config = dict(
    n_layer=14,
    d_model=192,
    n_head=6,
    n_kv_head=6,
    head_dim=32,
    d_mlp=512,
    vocab_size=4096,
    activation='swiglu',
    norm='rmsnorm',
    norm_place='pre',
    norm_eps=1e-05,
    positions='rope',
    rope_base=10000.0,
    rope_fraction=1.0,
    qk_norm=False,
    attn_scale=0.177,
    bias='none',
    tie_embeddings=False,
    parallel_block=False,
    init='uniform',
    init_std_qkv=0.0231,
    init_std_o=0.0,
    init_std_up=0.0231,
    init_std_down=0.0,
    optimizer='adamw',
    lr=0.00129,
    beta1=0.95,
    beta2=0.98,
    weight_decay=0.064,
    lr_head=0.00564,
    warmup_steps=342,
    schedule='cos',
    final_lr_fraction=0.1,
    batch_tokens=[16384, 32768, 49152],
    seq_len=1024,
    doc_mask=False,
    train_tokens=478500000,
    steps=15193,
    dataset='wikipedia_en',
)
MLP neurons of a small language model. Each row is named by its layer, matrix (gate and up: input weights) and neuron, and shows model dimensions 0-127. Each number is 128 + 32 x the weight over its row's rms, rounded and kept within 0 to 255. A neuron's up and down rows have the sign that makes its largest values positive.
After each neuron's rows, "fires in" lists the words (lower case) most often at its 100 highest values on Wikipedia text that the model never trained on.

L3.gate349 [ 78 145 160 112 116  83 151  88 159 112 104 127 139 142 136 178 124 135 122 114 168 155 123 145 110 149  70 104 124 104 134 180 125 164 104 110  97 113 171 147 148 134 152 111 110 104 150 118 133 102 160 147 114 119 128 130 109 130 116  72 147  94 133  87 114 160 133 135 115 125 140 137 206 145 149 145 138 119  88 123  56 181 124 160 126 171 118 130 104 153 113 130 165 148 173 124  94  88 171 178  91  79 103 130 107  97  93 137 107  86  86 142  61 146  81 112 168  94 186  93 165  83 114 191 122 146 172 124]
L3.up349 [108 164 127 116 131  86  94 101 156 130  77  93 162 187 122 128 109 125 140 128 152 178 121 137 107 121  69 130 101  88 144 143 145 165  96  85 107 136 175  84 175  98 132 137  90  95 157 141 162 123 166 129 122 128 151 143 121 151 150  98 134 100 153 125 174 167 106 110 108 104 160 116 223 112 149 140 120  98  79 126  47 178 113 146 136 142 157 127  73 147 122 196 170 143 137 159 116  75 170 151 103  88  90 155 123 117 126 144 117 139 107 111  60 138 122  84 154  81 206 101 146 120  94 196 123 141 175 140]
fires in: "would", "may", "will", "does", "should", "we"

L5.gate485 [129 161 129 150 135 116 167 149 147  82  92 201  68 119 152 153  95 107 172  77 120 111 118 118 180 110  50 140 133 180  79 118  96 138 159 158 160  97 205 137  74 130 140 159 114 135 130 167 157 126  86 172 114 103 103 165 121 125 132 148 118 137 130 118 150 122  86 160 134 115 134 134  86 170 144 146  94 147  85  74 130  93 126 154 103 157  52 113 108 148 114 146  63 113  83 176  77 140  76 124 129 126 107 112 149 113 166 111 140 134 126  59 183 138  81 111 102 175 145 151 140 105 107 107  92 139 165 141]
L5.up485 [113  67 141 183  83 148 139 136  68 156 181 144 139 165 100 129  90 167 177 106 146 128 113 133 130 135 111 137  30 114 182 176  99  83 128 154 137  79 154 140 146 149 109  99 139 138 128 119 134 159 107 138  43 150 173 102 214 166 106 114 147 167 163 155 104 158  94 151 182 144 126 143 143 140 125 118  92 173 114 163 104  91 149 142 145 149 117 172  82 128 125 160 120 148 159 107  98 141 152 102 103 189 163 124  86  61 150 108 118  80 140 148 142 108  91 121 118  98  72 107 170  94 157  61 120 124 119 132]
fires in: "highway", "high", "higher", "news", "highest", "english"

L7.gate493 [147 119 174 169 170  62 164 129 137 116 146 157 134 164 107 160 124 114 157 129 145 107  86 157 154 116 173 204 165  98 168 186 115 139  54 161 156 110 147 120 160 148 114 165 137 144 102  82 141 136 118 179 161  97  83 115  93 110  33 154 119 157 156 162 147 147  53 146 140 173 142 121 115  98 133 170 103  98 176 131 136  86  98  83  87 149 157  62 117 134  98 129  87 120 156 140 144 135 152 174 131 152 134 113 138 148 128 141 184  85 132 108 113  89 152 139 151 148 151 182 167 138  98  90 148  97 117  89]
L7.up493 [155 125 105 166 155  71  92 155 181 140 188 182 156 131 134 107 180 183  75 144  86 159 141 117 127  86 101 152  86 138  92  84 165 146 101 144 129 124 118  41 154 126 156 145 180 130 149 119 140 132 170 130 160 153 193  96 137  58  95 162 127 161 142 101 112 104 123 157  93  85 145 156  99 114 140 147 121  76 192 107 149 154 112 132  71 101 118 177 143 148 121 165 125 141 129 108 104 105 146 115 100 141 129 137  98 122 108 139 131 162 130 118  88 152 122 151 127 153 154 144 125  68 140 173 119 145 137 107]
fires in: "along", "new", "both", "then", "joined", "now"

L5.gate1 [163 105 172  90 185 140 127 130  75  96 182 159  81 119  99 140 110 141 107 100 103 100  83 144 129 130 152 125 169 163 139 178 169  88 164 170 130 149 108 145 123 136 140 146 119  53 146 121 162 115 118 126 105 131 156 163  55 132  79 121 125 120 170 121 129 114 123 194  82 143 148  85 134 126 115 126  89 127 141 112 117  94 163 127 131 137 160 113  83 114 164 154 116 168 132  75 104 111 179 180 129 160 102 142 189 178  72  94 134 146  91 156 145 108 106  55 147 121 139 189 145 133 111 156 118 138 108 151]
L5.up1 [ 71 145 132 144 130 123 138  99 148 123 160  99 159 103 115 186 146 139 131  91 115  95 123 105  94 158 119 152  94 189 120 120 141 127 124 147 182  99 161 135 130  90 143 148 188  64 146 129 172 113 101 170 164 120 114 115  92 134  95 119  59 101 169 138 155 183  94 200  87 133 207  73  98 162 161 112  95 103 142 103 136 142 127 106  71 121 167 113  90 173 194 147 120 112 139  72 121  95 167 147 111 115 101 148 170 130 117 109 169 166 178 126 136 164 134 155 150 104 148 207 128 173  54 164 135 125 101 141]
fires in: "both", "it", "there", "now", "of", "which"

L2.gate73 [ 80 120 124 190 121 130 135 126 151 106  54 106 110 129  93  96 102 130 115 154 110 204 127 132 156 102 148 142 198 153 103 194 134 169  63 134 125 148 130 221 129 147 147  97 107 111 141 137 137 182  96 145 126 114 154  93 129  70  59 140 106 150 107 154 139 132 105 102 132  89 118 188 163  95 143 129 137 187 122  69 185 165 170 124 135 127  73 147 137 126  81 120  88 131 128 135 133 128  98  91 165 110 118 129  87   2 101 115 141 138 125 114 149 104  97 116  85 104 137 117  58 121 147 137 129 191 222  66]
L2.up73 [161 115 130 161 121 167 108 103 134 127 134 146 150 111 146 112 114 124 125 115 114 140 135 105 104  70 136 120 149 109 117 103  91 112 153 133 178 185 173 142 108 166 148  86 159 108 156   0 137 117 137 122 128  17 106 106  93 154 104 111  98 103 100 109 139 181 167 123 105 118 188 118 120 148 164 157 101 143 163  76 146  38 162 142 149 124 164 126 142 146 116 111  91 150 123 139 108 144 155 163 142 134 131  96 142  98 149 114 118  89 146 117 123 122 110 130 109 120 146 130 125 128 125 132 135 131 164   0]
fires in: "is"

L5.gate509 [159 170 161 157 108 165 131 132 140 119 168 110 131 180  88  70 123  54 157  68  95 105  95 114 125 146 156 129  71 103 108 106 116 187 156 168 163  37 144 133 133 132 128  97 136  92 126 152 107 108 109 160 185 160 137  57 144  53 177 152 113 179 171 157 130 149 117  94 182 126 143 113 157 120  94 133 131 153  83 114 158 121 119 200 174 113 141 104  96 136 118 127  86 161 119 161 115 138 161 109 154 137 122 149 122  92  58 127 124 183 105 171 103  93 115 103  91 123 172  71  69 140 108 133  87 118 116 129]
L5.up509 [147 143 181 166 115 155 127  95 111 141 120 111 138 168  85 150 123  94 157  99  96 105  82 115 133 117  97 138  78 131 123 134 113 147 112 144 168   7 139 176  86 158 144  38 149 108 194 144 153  90 119 137 140 135 162  82 139  82 144 167 129 146 198 117 130  70 144 145 171  83 144 114 116  68 113 159  99 167  82 147 147 131 148 162 155 178 152 173 140  85 127 126 103 122 113  92 109 106 117 139 151 181 140 160 116 138  46 114  90 177 101 112  86  87 111 153  69 142 111  85  63 133 119 141  79 118 128 120]
fires in: "they", "a", "american", "first", "french"

L7.gate492 [141 139 110 187 110 108 107 113 180 151 144 134  90 133 169 145  85 179 112 110 121 136 174 113  62 105 157 163 125 107 154 127 121 130 118 199  78  84 175 153 115 156 172  70 124 144 129 101 103 173 130 156 130 167 113 151 138 145  99  86 123 147 145  52 122 188 121  91 148  51 163 156 154 138 154 130 157 100 124  87 144 141  76 127  97 164 189 102 150 141 141 154 104 106 176 150 132 118 142 141  97 110 110 102  66 172 146 143 113  91 102 159 131 171 142 138  97 130 176  96 163 105  88 146  94 211 178 134]
L7.up492 [132 122 130 139 140 124 126 134 124 160 137 107 100 127 138 133  77 187 192 105 119 150 128  95  79 129 161 145 177 129 182  87  91  77  86 130 150  74 133 147 124 131 141 108 173 108 147  82  66 129 147  58 150 139 105 169 119 175 125  92 152 154 122  71 118 141 184   4 161  92 183 163 186  86 125 138 137  99 122 117 187 148  73 105 151 186 104 129 124 136 142 175 137 108 102 171 140 139 130 108 103 187 150 174 114 139  72 168 100  94 188  79  92  89 121  94  92  78 147 116 108 118 130 147 145 135 135 178]
fires in: "known", "an", "may", "report", "would"

L8.gate231 [124 148 119 160 140 105 178 172 128 121 160 150 143 115  98 110  94 104  85 159 156  81 138 179  88 126 176 174 103  60 177 116 124 151 125 106 158 154  87  82 114 162  94  78 163 187 103 114  83 180 150 144 165 139 113 136 149 206 106 136 162 108 112 105 141 124  82 168 161 152 161 129 141 131 111 106 148 112 161 111 106 133 199 139 130 143 116 153  86 155 127  84 183  74  80  84 105 130 176 123 105 146 140 123 158 164 142 160 179 139 119 137 140 127 162 136 148 144 112 125 153 103 104  92 139 132 123  92]
L8.up231 [156 147 151 109 121  58 135 128  52 152 111 115 156 203 145  73 150 176 150  82 201 160 117 107  94  97 136 142 120 144  95  96 158 161 111 124 143 129 116 157 174  97 122 110 104  76 166 157  84 146  95 161  94 112 142 131 122 100 126 127 124 118 156 161 155 113 134 134 132 141  93 101 143 121 109  77 124 129 152 112 117 135 107 137 130 130 111  86 113  79  70  95 138 157 146 122 140 148 207 119 189 101 138 199 120 102 137 161 146 120 161 110 142 150 162  97 160 128  73 105 132 193 177 131 161 105 145 189]
fires in: "be", "was", "clemson"

L5.gate276 [141 137 154  86 140 137 107 136  77 138  89 125 193 128 106 154 121  64 160 137 131 146 162 127 177 144 113  70 118 109 155 166 141 110 100  78 199 134 132 124 143 113 159 143 162  72 120 106 119 133 170  87 127 128 130 204 109 144 100 149 114 118 148 120  63 113  91 190 106  71 187 118 121 156 131 161 170 128 156 103  19 109 133  89 151 129 212 153 112 108 169  68  33 128 130  70 190 100 157 129 154 144  66 106 135 157 103 115 137 127 128  95 127 144  99  98 130 100 145 161 136 140 114 144 106 116  73 130]
L5.up276 [110 144 145 164 147  89  93 127 131 127  97 142  93  71 137 161 147  34 109 121 133 127 127 142 102  89 117 142 104 143 110 165 111 147 183 148 114  73 115 110 131 136  84  89 117 145 105 156 162 122 178 169  95 128 104 125 119  74  99 142 156  73 112 147 105  33 105  89 173  52 118 169 136  62  99 141 173 175 167 108 123 143  74 148 122 122  90 129 168  71  93 161 152 126 113 138  98 130  91  99 142 138  99 117 118 119 150 165 160 138 151 128 158 159 116 119 102 180 177 174 121  98 132 150 151 216 163 124]
fires in: "all", "of", "three", "two", "four"

L4.gate81 [105 190 135 144 164  98 124 177 133 154 108  90 145 133 107 187  91 149 152 108 208 162 102 196 140 176 130  96 100 148 140 130 118 122 117 164 192 152 127  83 110 153 157 126 106 126  87  80 118 139 179  97 134 126 184  82 128 166 117 174 164  96 119 122 115 133 113 126 156 156  82 115 129 134 112 147 100 114 136 117 128 119 173 148 128 147  98 168 123  77 189 107 107 127 111 191  95 110 104 101 144 124 153 137 136 107 146 112 178  85 140 128 172  89 158  92  58 166 153  55 179  69 112 142 170 102 149  43]
L4.up81 [141 139 170 103 136  55  96 157 153 147 113 139 147 161 115 129 147 106 126  85 176 122 132  96 103  95  95 143 105 127 140 144 118 135 130 221 135 161 185 151 138 203 144 136 180 172 119 119 143 111 178 104 133 116 154 163  69 106  67 110 121 121 107  87 163 153 139 115 194 152  71 133 129 140 124  95 116 120 120 149 116 217 187 161  80  83 106 119 134 132 146 140  88 138 102 170  87 146 123 102 153 125 152 115 125 112 149 183 136 106 112  76 123 176 153 140 121 164 178  96 180 143 178 186 151 148 134 127]
fires in: "be", "being"

L5.gate472 [103 164  97 125 146 153  85 154 113 119 161 141 165 143 118 129 135 155 115 157  70 120 137  90 117  91 122 142 130 143 127 107 121 133 158 144 217 139 155  74 147  54  85  79 166 130 126 121 161 101 116 157 106 104 154 113 122 126 115 186  84 108 136  82 168  90 122 124 134 115  94 159 183 167 111 140 139 189 125 122 157  95 117  91 158 130  83 146 134 142 159  87 128  80 148 149 149 148  40 197 167 145 114 123 119 118 152 156 140 156  97 214  87 164 159  97 125 166 142  93  97 113  68 125 118 101 140 133]
L5.up472 [114 149 120  99 145 177  82 114 100 134 133 171 131 149 131 146 113 130 140 138  84 166 108 135  97 162 147  99 175 147  69  67 112 130 200 167 149  90 114 165 124  96 154 102 103 178 108 123  99 119 114 142 102 125 137  91 170 140  81 179 135 134 172  90 165  78 143 124  94 125 154  90 170 188 127 138 187 161 161 157 156 116  81 123 184 117 122 158  54 114 153 107  95 117 125 110 122  95 113 135 137 174 114 164 101 136  98 103 128 121 142 186 128 105 144 146  96 198 143 124 108 111  78 128  73 186 143  96]
fires in: "they", "who", "which", "french", "then", "two"

L5.gate162 [121 164 158 144 122 103 158 151 101 124 136 124 152 148 150 151 128  63 132 167 117 102 163 130 204 137 122  98 146  99 208  94 147  89 111 109 182 132 188 128 164 171 144 139 175 129 139 159 156 116 116 151 180 128 168 103 145  92 105 114 155 109 140 158 100  36 143 168 116 128 176 133 147 143 182 134  83 160 127  95 113 133 133  75 174 100 115 143 106 146 191 131  86  83 142 120 126 111 217 156  91  79 139  76  86 167 172 197 161 130 112 152 142  98  43 131 130 141 151 175 103 150 102 118  86  71  78 112]
L5.up162 [109 102 135 137 197 173  97 159 120 156  98 166 134 123 178 184  92 145 126  90 106 157 158 135 160 128 122 151 134 185 155 123 175 164 128 102 118 166  66  98 102  98  98  94 103 124 149 123 173 149 161 133 115 134 100 143 179 111 124  84 137 115 107  93 129 164  66 146 148 145 137 139 148 149 174 116 156 173 164  90 158 147 100  50 143 100 143 196 117 124 128 176  79 167 125  86 163 119 120 214 144 163 142 108 104 114  98 164 126 141  86  94  87 133 106 134 147 111  77 167  93 164  70 141 115 112 180 104]
fires in: "two", "three", "league", "rest", "club", "part"